Part of a small language model's weights.
Architecture: LayerNorm before each block, learned positions, biases.
Training: a variant of Muon for these matrices, 7627 steps.
MLP neurons of a small language model. Each row is named by its layer, matrix (up: input weights; down: output weights) and neuron, and shows model dimensions 0-191. Each number is 500 + 50 x the weight over its row's rms, rounded and kept within 0 to 999. Numbers have three digits each.
After each neuron's rows, "fires before" lists the tokens most often just after its 100 highest values on Wikipedia text that the model never trained on.

L5.up613:508508550497519470433519451512418478486543557541561514461588513483498512629424531449500414502410409574498486502562537483509427512583520529434542447463482541532522537530521524502414466552434495457495484503483516623603564497489580475558464507447514554443457448484622397449515389426467517525593566588527508474437474470434564424474478540483542467559541491380496497423434534588528456547462446493515525544546534478512503435578433466484499465416506599577517464448496526505516463482599587447584546448414505528504487552516511513486529417559476500463472513488454505454465399531541488476
L5.down613:435492447478433395545485486405457462527509505533527489443555513510558487504523484471554490391528550524534507483458589502559578448513533531548526492534536444405507537443450513443478528418495549536507474438497461548507409533479607320515568660423463513550613476493486496465487491578548493446473473509503506469514535507471524528532556442544455509548552487411513473491450602527553558497565593575496503543498493444560424517507408429529431542496506406472557497548608453500576469488447460494512455500485500467511417502527443449511542546481460473571448531541491475624551397548451493522
fires before: "m", "d", "i", "le", "u", "ity"

L5.up955:458544564594484597559506459489523516469482545503531432522418591480439491464578449436575596444531476515487535483452628496458452463597535530437406546433560501494503449535452498520562486469520493482520541519499476543557618461528416479515490456530507482521602519489470485506514485559352500592368588374477501507539623465505500538547513554487460525450531517524584453454494567436502537526462519457394527493477451494502509469556490475517483397440547516528427498502515404521487576527387497533506490439561455505578552513440526428466459411547455559503463531453528519493496504450449518515
L5.down955:513475472501590475546464545462568456539536494549490505444466446536466576564527580533483431480429560422489474550566421492513519568532553510629479535481459447391533534522477439476407492565454382478524474451407559454462454545476629548519474561493550587457491517565526510526539485494583517467519471496527505549518432440576523464476425425476553441502534443490395535483534447492460544512530484422566588470499495607438554551476520457545506450545498533473520485489522485513479411560549464562409513489486569468510495591520410533481423460431499509553561352420423508497580457476491498484
fires before: "is", "ough", "r", "ro", "ing", " he"

L5.up449:489530433465559490453578519631464441476537626484491481473490529518474515508481502452538575479581453568448517458456455541468438560450478421559438573471404591357552545468402466466478447579528430592502556561571533479553545495509418484500567456531512524576517535510486523507455473513472544501448437507470459518480459475435518460489453509439493556530558493464474463426538540510501512589484403538494450504607638396471500621516469509480513486490428482579529436477434499573504527508556490512487584496428587544486421556488531543527435412493517573541472499520461428441537491478472534471
L5.down449:488479431557479435516562482491481499530462489550639572461502490468442574548470556467500401495517477424459571508543578497478557448484542502530564598494465518529451388507546441555560424497478418551553463461448472402579507548437509483379469564485500404552477522494465503487478534513530475470465387561519428538485475474548486455510548485532555583478467566612549423488530496545593430478468575549507509488436479568477575474538472459536510475444495539505564438549602472461458480495543549468511528511530457434493444488608491549508498442469562577547465450490431593503491378538498452391
fires before: "ing", "e", "ed", "is", "a", "es"

L5.up1133:544414478545540484427486604451548469579476471505545502434518558537500460506477385598515542442533575434587450478424494543498546538438505471577482528516549562439510457479441392528508437508519453515445491440480502511498523478417461452587523497515557449455479561356516552388463520523493515453456497505552523543525504491430456441461682462519579544466512493517538414505492552520523428556392484517429470560481582577529496527438525458448599539514468588544572451470520531567513490504485545459566574499537405503553449568473447469501536483507550493441435476555477507474476489420539521453
L5.down1133:514500572507534546453532506473470501605576429435432509495526527435529510399531443487548520431434523474504525431492471421514403474391589536550428478494496448504564502510505496556533457534543428456439506446453507442378507469506521511405477513605499457477489491536556443506497500475622499542599543549475443578493552469428472540490527543471532469453535461571546581490470516455559495524479521545524505527465477493461459553543474553420412497372591495564541479515540492514543525472598514423539442515476501532494602568590512474532519403529523522455581426465395554528599448572447567478
fires before: "ed", "s", "t", "ing", "at"

L5.up846:466531504500537464565622489419558521537476455519565467619511510473480565518532469504611484441511555524553451531448458507561397493518473469492448522471425491434526471571493475583476509565535506464560470500491526508523526510503445526492535513579471501460513470515475517595563546509463597424470516424484516593489482450470497553532523453578483468624422542417479437549499544410484453543439470408419534468480477479407462511486618517557455477518441632454396496497484443504539497500413508484510404451449482486439521645415506458419495511501525484560582498447511573438536497558500564552
L5.down846:452489528593517501547562529475524528559450522486479458421568498459460543451544532496506509512371475473361507446545536479451550458439461545579466418407492493504551552405561528480540506568425465491483459542389553526506503479567573545451544405493447501553516419514589530532516514531519490531485555482467507483466540564464449543475513567462436541527508380427449494579521520535427443433440561493475511567435354574529459534508474484605531476524463491530594483572495506546460559548602526515531435519567488525526530361410473533563536459492492508534506424475527499498523539414470525453
fires before: "is", "ough", "at", "ro", "r", "it"

L5.up759:530569521577517486505512514488407522521525519522544513562506478561473513452453445472559477533518420476499452453466547581498512409604468531509524424604449414517535539490411493480586497450445450510459531469492464507480433455544527565496558487470477417498427434575521464519517427430444509484504540462457555501473468352508471503500470422507512541561519462480469445564490499405557512490428479463449587462451484483514531521436544549446524533593428484486535456499509428506519528537539616599475503432541557525620550546544391546440369497511554632464441462439548572464592524500505547481
L5.down759:582401557418441514530418472447580410448468497497521437506564436474560509524437482519556465343544433547541490361487589490468495511421543543555558553504485607495467528492532485553528550589492526523421540441489422519474580497403554479561458487531470563513516431410530437555466439470476472553411514504538443535504521614525563425500439504580557476451521466525487499443528472576506535487420489462563473523532460491462497498526431394553468517561608429508479492483571532532606548485525491516561538445483497443526457558553537484543545565438499462465502458503559502495511499429485557488
fires before: "is", "i", "or", "own", "a", "an"

L5.up656:539551508443603501523414469504456458460467476476435513522506536470485499468608461527498539463411557591524506567404521449422523592516404384504513481507397519483561533467512497518429500522477469552532514482435570479550559542523519615486401461475524506478521520491543491599436459410460531598471532557578456483464584493363492493523535485586481487496546558576527547527551462433619424481522486478478464479514503493504452464510501467521531408447551471561453563453473470497487426536512504564534418548477390424546525614533478531514511457595578476500545547441411524535517500533503553551
L5.down656:465519485521432522495341524475562465461539466508568472470684529568424479480570518552512544475422422499528479519517586498464523540455556501472478477486553567461456543463537571518503479476576470598444496500459531478614436456529463552486476485512566516553526458526491522510462442568568485509580434561504482529461564631472391421522477546543546555549597526502384484512548419441468388495538447552509510577451453452510482423512517554555515447460491467493473487544549447476442432489591525497462443470542476565516575458507497550458416496493436433494528449427528457538455537532526448451
fires before: ",", " the", " he", " "

L5.up727:576525487516458479483553532498486528614415537436586526466541498560476470454536591652508527456428471572438576422468388523491526507525544517502509439569452489468567519385422503437544530499501436547575536597525487518561444453524545498531611436534559411530527529477442410365456484412518519518556583530456402533462586509492492508421531471522475467536473446553497528530552540405549566526590490522485491512424485510483446534462503504537487594488476540453505488541480511522510500409472549444556487485485421492473411476526524440441495554433511518393506460504542509444518465491562516437
L5.down727:498450476606528500567544524594483509470539490537507541456537486529443562440398534523477460410483540458489510529493540473473436421360529508448629501468442544488537454561548457533437434512495483456474454402489586472438551531495441488465479527499432469519527524553502520550555523592508486462413518481490544492473478511594472507518449515504507545525530555502563523517504485596478466546569509496558517530526546446498494446436495486492552437494477501524521501481431470379492499492500565541507631548433493566477526457457501496509378448518334366482459617564461551428612496518606475521
fires before: "ing", "ed", " a", " the", "s"

L5.up950:581476484479528452468556517520389527526599529398483578509480478486492480440475462503521529534456638418523535505446492462460501500470524451433505493519392522493514515559603464419573484448527552534509428480449453543521512496472557489497556507485415537528530459497506430580530494543514524534450382413500496592508588492478490415449535440502506436502419487493471463524508469498488506469491568490547545542472432490533527540518481546441465495445416540433465608507432498467445654510504540519479546511526438523493456417608355442568522566497457469601523494547474538471435644507557466522
L5.down950:446498534416460512457492494468524505544408600513508428546561553590585543543541444486523487545540418505516463432535457581440530508533459542629524580500498409490482593490452504469550517466543539432488494468555577495493593524541512517400491554484386466496475484391464547488524506519580447479557488480570440555494545526480507593446507480503440476451514478486567503514602447467423538528496510596462507461521458498443473441452528461554450445353527493560400449421480532514541531493527451538530480487469521407503487577422522500466475467597535604505492426499587508605513468531494542424
fires before: " |", "s", "age", " and", " "

L5.up170:529479468506537557438399483437516528529516591440470521409426476434529438547555567564565491428504476503467481528452518516455511629424490501471440516541399481474498462549346471486498464496489447502536507513438527518540547505456491483482532554525563507588535550483558546489463489501465442502445564527485374507415499522467537477542454488552516479527544425564446474413517585497573622654524439476497528527432461598467442421501508486540452482591516497537511463552571455603524511438395513485494530569587541457528478456544486498532430541514536485462510498496426526468575546495585437424
L5.down170:430422546488486364520578520482554530421565529500634543525577409555476445502451517483533565406530463554528520436423414455535395526544501506585498500597402476478536453479511443502481467523416535478528540457430520456456560510525477542504466444569455567542387469500467528551385489484591413530514503484440459554538509552487515475482508510479512491513531507451571502497428518544461465515474572520475469517439421480526568417571501524512539524447482459489529541518444450548476438554598533497507540562494429540539543478468567507481483526473511521580529406549664487456462483501553593435
fires before: "ed", "en", "ing", "es", "d", "is"

L5.up161:469617489446493595552505446446451520551600513555546564593495497387519443583532494459503530501455463440441495448527540559493461429526501554484491498583433509508470520450550520554528484512441547520485586389521476663458525396479468538460440467484464453471386477476580569549409504421498436560559525441497495435584459507500503536495562494549513514584454432510556516463505558396379444505526537617447443521487540469392468504562486483497506504510521541489457446454510483531513479506534498425443486517448514565473492543508479627536456464510495571524552516487515480453442471592557475515
L5.down161:538520530471501532474410469404538505514428454494486553590539492517462518472453477523489459505450465489600562528529458399512531567503460565514550487595450518449471483501461572488529503391556362417627416532452542531467480487540618569484469537534479551518565484469448496453544434447533480451562517493427515519505504482440566467550572523509476523386514472559505422515523453448466474560539548514458490445498540553457530503551505510500562398488489572517431586457534442466547607538393386525616442474560544499514478512485495495495555529552496453449579453578503366482544517476470485518
fires before: "\n\n", "ay", "ud", "ac", "an"

L5.up739:536476562462537595484554467435509510461552502517520463461537477463476537563471522546561528474448571460548500496539473466432462566527534539527490425558513587497526485426575564440399469552487446510453564505452442501459462484513499484442459443461582459494418550543531470545487452496538448548502652554459524600477638530474412443542506549476564541512422514538525396490521421423543471398477547404590549586558584475455548471460512446497536414547526510540559481523490500435497504554436522432574483573509584470492489480387490510436521436497459537482494539614443422569490502494449482507
L5.down739:539381455519465507495454488609467529470438504540493504508594494497485460502564453440536547520432560425503602460475523495619549504593607472538533509476465543532541537509489393511512566472472485483485536427454508453553508466578525460520436411589516493577413571424585523472530635482494555587446528479498499426497455522470541561589457484513417505519492512490524447484424507488500514513540440557454491475501512448424569364554450496539411509487435478547458544526488478605498496595543559449549496481499404492586504520477423499560467515472548478468485484453503540449560574512400432461
fires before: "m", "p", "ing", "mer", "b", "ic"

L5.up421:458457429450508511520441450425538496511522469425515575426442467465627529543571427507459550473541579420523531463504576482467518440484526517579472409524431474465463516472479528511469466488495537553527485544487574565503580466435468514592490390503452416499583485612508520474527515502488491472472504477516503539409512566523514590494548561537493551471486462489450524558491441499479513473514565480485627577431541505479566383516566522492499469573558464442523557561533536586425600427566428494423532527534507538581548408471521377489384487461550462569522510538549506512483472482437593471
L5.down421:475490492484502515555480464511487538396496495598486496518501469458565494449547528492447504506505410480447489469556441545466498465430537443456523568506596455459479507506562432476563505561453407490506516531438510438479515530445521499525454524457571536520461549500581614484442489517553512559492497562475381488519426422445532518410564467358524544502459492444579501531476467550616476469517536590467472506545516478567432607484468424635503625420510485518469386488551504576525433488426487446525532496460467496445522634555544513487503475567545482509440517415522397537555576491530527476
fires before: "en", "er", "ol", "own"

L5.up69:493450572579490442511413423553566500502486514462554467474453511601543511418512461464530536547588485484613394561508551494489402474467591415455450482505453536524500577556509447430470520389567527514483524491508531508462578583543457522658504537494535506564536498533433505544487485457506543413495580517489480511447528481429455489484477503451512520537574454489478595560468477446456463503528567563476530504458420527536413537526437475487485448430472449499513434489510564541578514546498537522458511531447406452482509384560484548599565511449461469561516490463509517383475472586465621441
L5.down69:538519511482443485494483528494390539569426484582479504524475468570348437539580426487468509440528514471523577469528568460439507556601560541494450461504520566451511577502584551504507540576545518500488397518456478533592536502461523488450503486616492419518540569479476459506461467539484477518417506443423474428527496499443462498475458514506561485410447476458567451478444450464570515505463487570471554494507526497469537563539490455403457501536621550578518456566494443528525514489504508441500397586469504493479456583454463593439566386544492503476426580590576551575461448517463415494
fires before: "t", "et", "ts", "am", "ce"

L5.up60:445543458580394504461549539454419534512501487510547518475596546473484557564498491542516484586542518501466507456536506488629523558585475466536512473390523526505460447439439485509551487541499488503514463546511567574600526516485497477492444555516485428445497477568507545481533471498550493448474528516580442473406543537613446568472518531520508513582535429388519470502561416614497458587498559444503504443457571527545463430473476472505481509437501454542440447519464554466491536431456538548467546498489357437440461552541445408522481615427492450556418511487549398457585491472424513587
L5.down60:523438465512555503397474516487478442465519516456516572403492541443538404502534534536505507458568535597473629565520503502534583399498444501510526517501511475472543501410481377597478538536470504434473562593475526620479458487475549465544486560596446466487474537557501501474522554514486553396496556432441568456501470438523401514560533483510471523516532463503564521494538557538491508608551436377457480510472461454481450504444463423468471487436528498495526590458577486459445510507429601456464525542492402488456543431616531424578584504578538480470464438493522555508461545485561482524
fires before: "ng", "l", "m", "n", "x", "d"

L5.up893:527421493513560511491492622484501451470467451444513565479537526479493555468425558516483607498401451512433466423453503526496493493528502575569487527425458510438497413488334459510600537505586475459535554486426553452530531429511548508466550487497489501475450520420421421485440387475434607448548501533545519454553509572518439516529487526535532537535470575520563535528557530562526540442456424570617483459440570566568550533470559531474560521498415535549485426464561382500466511464538520523429547485460537471494436490495498576473495488380589537491537502481438523471472457490588488502
L5.down893:447512433586623460529482492506453480474485515458549549474533528507431463420529440468495438496482559533422475407450447534458420504493549445402433562526511425548554482582501471531566485491431503607495469492490642507504557482499428535538515556468498467589493554517511450468520463527616466587479566517558420412443565522377498536530484525464523577488487556524500427422536472491572447543468487528592445457511471524476570548527518573489502529511601448610494448464464562486459497496468494570429464437486484513493540600491416499506428500493408579517458507528473475501589469478607472456
fires before: "ed", "ell", "e", "s", "ing", "0"

L5.up307:445442425512481477418506482465409497556422521523517489510530456526548569485451432513483480546461456493528592505500542455474447533492487542506494407521548603509550494510518508505405528470520492488591474417528575534487485531533503466517527590505454445555614501504535472543402469503404507481436554479531479558472500445543544532494450494499535478475529533510453511522576519469531476499391479459480585458478512569501479472455529493640304389540518562471478455586483437528466558556459431470504481403401694509541534521590461578485526501539534470495496476444537535530485518461571497563
L5.down307:488544427606535487496472661496509413561460559406493559431500489394568580519443525557441487401512611481439438559521537440493489453519396490550553553556425491482388557430588483508483447503565517543573462453478583561502467527520488496466497553487516497487580541498526538446490476592553474394462486476502569516498435500495509490507492532491493585508532528461410494518493557463429570500428478552497516479495519473517457519533466445485530488530392549476482552497603517499500504437438468470571515558461526419500421615510455490425489416616455563489518448508483449460518462531534502572
fires before: "is", "r", "ir", "re", "ough", " f"

L5.up799:543449519509519546474538455540459480574465541575499479451440554539405534483576523563508569446470442463558442476407471455568446463386549437532511513626434506478579510540473454460569513484441458552554548519405479482524482502459533531457426480495593472496599557465483535466521464351561540490414552538469457549511591453427493579525516388508553492563455473544552503534420404456509449605427422527512525569434513464454526529419564454477505543501383466529466502540515480492491538508513498531427493470530537546552513482568524471456487493415564578498531515494484528419477494551462592451
L5.down799:484503560501445440454533541497457467479503536512416541569513519440510381511478488541536502487460681430491473498545373504469551427418436496488528529594443527501464527502534595463491475514567459531536494473497478504520523425487502449513408536446475530564482496514570566525458583519491457474519542498476545514492469561555494567447522522481398535434556519462543464352473505433545618449512522508534466455544524463493485433526479452496354548429430541517476582536620427436555535517485530576514489508476513526551433552507524445553544480498411446523473573491544455489574483538581568594
fires before: "ed", "s", "ing", "ic"

L5.up681:445574437426526489471505460517536493547422564513485530508476467442504494501547399469480494459554604407476585442404538478437433528485488495574433471461657401486588513487532532605505490490565508488427504438505461491477434486471535508487494504514381557496523528489551582589534519484498644548547461573476422427414453504551433487538472561520529532429447516439635446555491560400519492571512563482499470439548393467515522481483560490575491504519581517521582527525465504522489463541475571490490480506480449527485504436400550467416555523466525493522499540550531499500444517552488459429
L5.down681:443515475494534460487450527449540531531484583416486554439535548523564469612460488454443547536552448504509530538456572590488490518433460501521459474460570533532454540500483507522573536395554494535459536465540409513427488602499564520455471464421527554466384446473530589594532529560517444596465523551468471461499550475545511499463490396520542508393484519488523517472546395454478484566546536448522562489510501380499500384518596506555516543394545520498501511463461547458458385418544518537465480520446493515557416513448470546470581471560522442562471493533567515582443425408566492557
fires before: "\n\n", ".", ";", " |", ":", " ("

L5.up751:668616470475501521490492452527523502507472465465451464402459503503467524554447522555493386482569477482494434432545523465464505427447442574380498629487504498470453495617520480551477461483468414446442480630452557596483472425611457522497604584490517521484534475529581529467533462495457440594597535502463476528467466529496512480510476494525537544527485514525581436510527447536501471498546543466556416472486450466501474524499458527496486559519479582498557478496423554595408544563428479620503501518415568490435508507445470496508523494462480525586438512475531443424506459510566534478
L5.down751:482571547587542504489521507425564550506481480495498534425477511489367433506542489530503405409487477524572508503589489613528489526505508508443517527435499492470497575468534458464516574533555582592483493408514549577475531512491467490472429497483427386586539412449481535507477494516536528509451483426533447522514530555637437477517550429476505467530548492481416529566477380417417506575530486546455540522534521549486537514489532489579534436543487550498375520486421496431519506434530440475481518484549508439504458519500415548406435570421649519550497509480411532462555488568479465538
fires before: "od", "a", " (", "hed", ":", "\n"

L5.up475:545495534526453506516473540500493403513511549489539437339473584403547502486484453467508535625500496425447593523439541492440439530475551508549471549562490519517434468555442474496483390454518484465459389520498488473500433502524587569546597504451490488517593454497459531533510493471508551512439432444420480542491499482495538496530494521441576393521467546575451431485485439545420400506488490463505481499477502444447567437507530644492602454526501501625537576485496568509457572522533612489478547507594427476537558491453481439522525552540499518524540539517397531456482455588470450500
L5.down475:485592610473487443430475567477529549462498415543478510480478465540524470489485484418454544423425475465567498462501536553420544499551501498466433502540505525529535556460461472476410493538518467607490558454489561593524425545593446498434529558492453461433468471433444550467561557440542473492517489456543507399566438564560550499462538437531474511505501463420468586443606461576470571539549473415456487608450492529527523440414431517471475463522496659535494500467583476432497522495493513486459530496505604541409468514535431636450590543454498531505454556474557466456487557545520509495
fires before: " |", "ary", ".", "0"

L5.up282:519530502429519562498490511426523452580485536466531432493569554542517574449425590500604444499463418522520480463461478485448561483555477502514536490537463475490440544543540528424532430431599518504540451513523518526497409524588543505554494491421513492538514562466484595541488551538507542503589430479434498547494446563440470447525461528474532600542369474500468456478471524552528507558463511517511451465550538515456442421423527531462514478532445495470507520511552509366524453442539451594424423573490466449503529564531501692442587450515469473465484582585371467435496514555511472459
L5.down282:503466528527506469516459588500393448490560493448524522483440440492462562504541374419426505461598546379519559552422468501542518590557593495514493485439484510454492549500527590547439506489449575475508488441546469494500511492409444610535537507464493496566586467529516555548554531479531496400438584467443482522510515455466510506397491549417466509525590512434520528428526528509463445459589461536504476486498459579478507487516452475590544476584604485581485509512510547558538521473502515438514542422457546608516411463544411457457461463541529554520507456489513406489433446396493491608
fires before: ")", "n", ":", " (", "b"

L5.up124:532536469538483399492564432463453489527501542445564554521465614516462444478500493448476470445495528535412479505491544517509517569523519482452467490538441474566593533378512443485479477559473427557444585563520490424636526452507367470400532495445561511526604453489514504471482434515432444498417538531542410471478587554544517490459589448572502560568529521532606523493528464463487409493587436542524569458461517486497450494498531469537578596440432507519506512529534565427528447509453497508417575435585534522574445499440514539444478523480526489460562525401511547415461515488541446512
L5.down124:528589534446503499567486540507476501366574480471536398433526609547617540531488549505359511498490543534507417519392542517564539497573503479461491559467487522415498515490431427596466404488535510480530533541526515522531596541592517470464472503418482484524515488501491490497539447567488509499523396523477416465568551471528517471437463428520503449455521513567592552486428469543536529557514440417478510559539531500419450484373504520531498449495397459374571503482543505463464586435492432385549521467487532528534556520436522508556522471556546480496541491465572529549427491488549496554
fires before: ",", " of", " in", " for", " re", " and"

L5.up672:474409519518489441547546524492520448550432533603482489457577483505483418435500637529474566422507523469472508475476624528497511561477599468577448424559502484484511480474408414491496496556500459505469582533467453479453540451503452589469508541493620477539517551512532548468424511501459523535506569547511501542496444503407569517477477505536577477476414537490553546474500482382519473446532555466466528443496524383550539534560545468510513526470377534461469510563456511468477525490443462551462435518557508546373595510411585547622582456456536455468455511528435431453499416480489546532
L5.down672:474553558488577597549527513402444455439511448576471514481450499483465498529570444424536500555503426408508506523464471437540482493454443513424488596606484548437456442504524431467446503591457401531462580493530439515572515475513529527579473581511440537426597472488542517486522483525494419429519484452505489506523461547525504571588451470475482493467438497559515522499518530533538508543507611527511466557530469486512517479478567545606453497482475518436516452521534576543455482558470483546549528482420397478544510514542420565434409504511564476526641483580380522550464455413424396439
fires before: "s", " of", "al", " and", " "

L5.up1001:507418553480532492553593461511428546487539584476485381492494482564456430462563500496450477539488556567455535451458563506527471505466444449468487461535522538557476454594541476507573511488490511546531381578434455498475479468507538510564473444435458444427572522433427525544478613531500524495438483497448455465514366577534532438463403356595539445549496490449511533598464415530545515470523463489485486489550421471523596535431426473575543497518479513508468500641583556501543581440426418492517530448455450455532474512490513507536533486551566522498483510511496439524425593560495513459
L5.down1001:504574495539533555497445445581553517414552497402417581530631466466497571480518489474504528552521495508446475556379551566498501461533516407505467524557497487561541527547481559520430438487511402559439505445602469537602477553485456516516548515470469479436414469551427474545558444575534450554608487496556511598574459497408515417460464461521466496508430459491467475533575470522372523491491479436490452425456576606464515509506546479535443499593482447467504524472577414595494485508426519576479419518511475478453532565471580495537512518513517513475526468453504497558506486452526442396
fires before: " |", " "

L5.up261:415531576565577501549601437429448480529497477524528509429483481431580471456534460448481487519391432450477547491454602559485466517583488381561576506553545512421444463524420508457401413476478484483498502496559499518462532596535410495587537463515531490445593458510519492572509544532530602436432543506516580524444440464515493485492442506454509437510488487433595445518561546554593457484475500459520416451546559545452582527441498495473546604546484497560498507508486465471501511530527498482475571512397387544500495532473489629543486489510552518514634519481445552508432512503454470468
L5.down261:514447487578445483471559383512502518434592474502512519465448504434562596528465622525489602463432569571423482558487365491486533545488497390446524555489507543507515485493469465486460452484522465435505547504502376538475443433445532408501485559510526474607631534603569419512506431507495596441543499477560445488434493467529532565460454477492460502602508461479544486451527492556494534513538493511541447506467451453634553500461503473540537455419506538517585476482471487331493473449544531474502503490564481531527483523479549520440428525485456511532482496590546537499513524607476479502
fires before: "y", "g", "ord", "as", "v", "ber"

L5.up815:544517428561565514472531493520417556447498453416481462515459518574547514489529502530548493538490618448502511446431533498439495516488445498478480506544519432513537486495526494446415428520527499458468541363543532470514558510499481481532605428494462560450522439534529478492574572409490447450543465442455531617493594523554480506600468422589559516583521542499452528453576551553469428592601474447458537475565476493490440516543522481567481555491542441436498496475462520458409490537437517536389614438486474510625544567552400565421491446523518519470589513404463469548483542475495491507
L5.down815:506597472420555400482412557562461455478547488468515486456588488513442482500456492438454562536515550504472525512403484434519538502538510596560404495533483507534585553419499486453476487418534485467498448435571608509480513566587468490508482487490465477505527487467488467500513551423560513497539566491531381592493459506541457475472492510547496507603423502489509441596463484511638602554455476568512454614543447480536466564458509460466423472582491562448580566483431591504447544421542502509559581560444502423481578406425489542487545487526459438488458443558521507460497464452447476517
fires before: "on", "ions", "ace", "h", "ue", "ub"

L5.up863:479575522483552463490423474481477470406543521453461468475468550380492552503454547450567509502461494501629563503475452523466603460537404465477507580442597575618541449499460479527547578528554505502404476542440560473570558354493502507478523515511579444523486505389538459519469555560458545509451507393541471479410578438497609529523588475518465526488469489527403526545479494386550535577532467450518500455417565565494522442507527524455544564522497486462443416509475468476500449471465460507514493528471464415511534495536507490475508624449502489415496489515564566485477535544516574434
L5.down863:526548466496411503517565494560505511540460423468440521549507523590542388488525534532496477512528520550361471500455533426468491450569538582526505525449645499481467512471549515478516494467491565488446523470441523537532612483524520518494418494456472449545565508505479427541570454502527479489627534500446512513566534516528525501511415555446539505512467450503448560445579442648458462429405502436495409475484484438486458534512516439483526516530579562492526490475441580538466505504501582474416550455566380500493526480508494527659412483502338533473555484503450468464509494455508538568
fires before: "ment", "or", "own", "k", "ew"

L5.up528:495469524535509508495538485513498496480531505502491591465442518450487377516529495444471551465541465551467554508535502538437649473475454388514488462540511491471527520453435571503561464471422535568613473552507500483513489481525583460515496420495523575504454447536454566510540552379454565467476581510550530457462521526513519462476517508520557486490402513569572489545474465549543453453458471498495561424345474531481582544544395392522501441465422518546464553515554490368412494502460454501391540485493386615554539526485486545434509578470575499488540547552440474525544496597516453494
L5.down528:527446469472457516423449430493503489507532468553468462461564389532557504576499511456518492448553572363492482496554484522472579518603499495469529440556544446465482446519479455547423541469639570534507475508538428541515485570524573519460543559490449494478415559520564571492482504645536474500470583476526517561452556516502480540519492478452513443483530511383452553436473508441491503465542511551404513489495391383551472494441508445490487507493555644435545471546465406508515595523579540595478527531407493432530451442520571565540461447531506455434479450442478556527507477454520553506
fires before: " ", "ic", " m", "y", "ord", "ond"

L5.up498:487511466458477513497506466492525535434471494562560497497424570444493477523489549545578411509545466583505478449564573511471455521464491488491420426513547583441512533513519455613503513533516500573544448437564477560535452491479601552570538574459525452507568538450496507552317538447444504536403474436438526484535433480451492495474563403529541482521527392435503464520604483501434508542356484494444453534435471486597533467530519493508494466490484471399583499554562634532497507532484470479481506482553537479532537523589493466559479463501473510410586576577578563471444483444515460554
L5.down498:498490412484372449499512421563402459520526542524552502366481567546554544554439458505533528447456585499565551605484621546479486464535548519549575552562452446578516533474454522495516417424620531531531536489439457514431493412424515584547481524488518530417557523561528558547426453516464481452505506426587487541447518498417483486482469471521444488446488560379433434475535435498480444604518435451472538526579553459467493488439548546503527501541486523548569478442569470505492424511474440490558541453432531550546540486469493510443483463547557569545434508472563480503413501494460481551
fires before: "n", "al", "ge", "g", "an"

L5.up510:470503491431520366494359491505493515437575486491535473494511543512584301450462503499525531524527494350543415483472573525435524515577531494475437419471463511470527506476527541466506546517492557512499514614476605511476488478513531488514494507522576530506497453464573484559545448582536543486418486525488442536484516533439472511560428492586490470514511490464591518483588467508500543566472486492489491515542470499411442524555563550598567465445432509471554522593596599381460512459476459491486551478443501589520456359538503431502429476491479457490507520455552505501451466487524456576
L5.down510:498541531582465514583494411490494472451320480539479480480526410542554592548548554558417524459553506585490452455498536508519453455500500460456415532550445552512543467467474388480543525491471467555450419561470470477488536510517440500469387601540534552486508491488491481478483429497499478471512523424490515468625525479508502521517537509484542482507563520512441510437510501450544480442520497465417421485473566549523533505563537608584435493478563548597470468420606505500479444535441480463529477454467473471497554402509488464562432522570438507616475495604616507466598552507398532504
fires before: " ", "en"

L5.up262:482418414477440463524508502552512465525489473531523564537498531497392540576482536472585528537550534599573510446521483496543476485507502498603453524451559473500431420482439543498459476527524511458402547465514497502516501521517472530500461515412477517560532538564503435524439516489455501540503623505481518454650564515499478462410589470516504516428501453514550487470449420619444551471438449472506439560500420600512480434473501495473474524509500513575452427478536414495457578409516547496485551471419572460575514431522478627475522507505463614442581578404547506496500456540525429372
L5.down262:417477526535545489509562490500516589507504556475583516421468432416497563523413570457520415545497462515504507511501495468531513499445430549425482592491491465536481552531407451534430502526512457534511504513489481424514373589487548495423473401509392506409565504539586450456527501476477547495476505463498456510502557533504487556542481546575572436519478593462482452498592470574483600437523529489498499506475461465550449533594473546407628515580571480531432556471500463493403553447560374460552496433601467455486540454512540502621509506492453532533445486424533501424505520533482578479
fires before: "on", "es", "u", "4", "5", "e"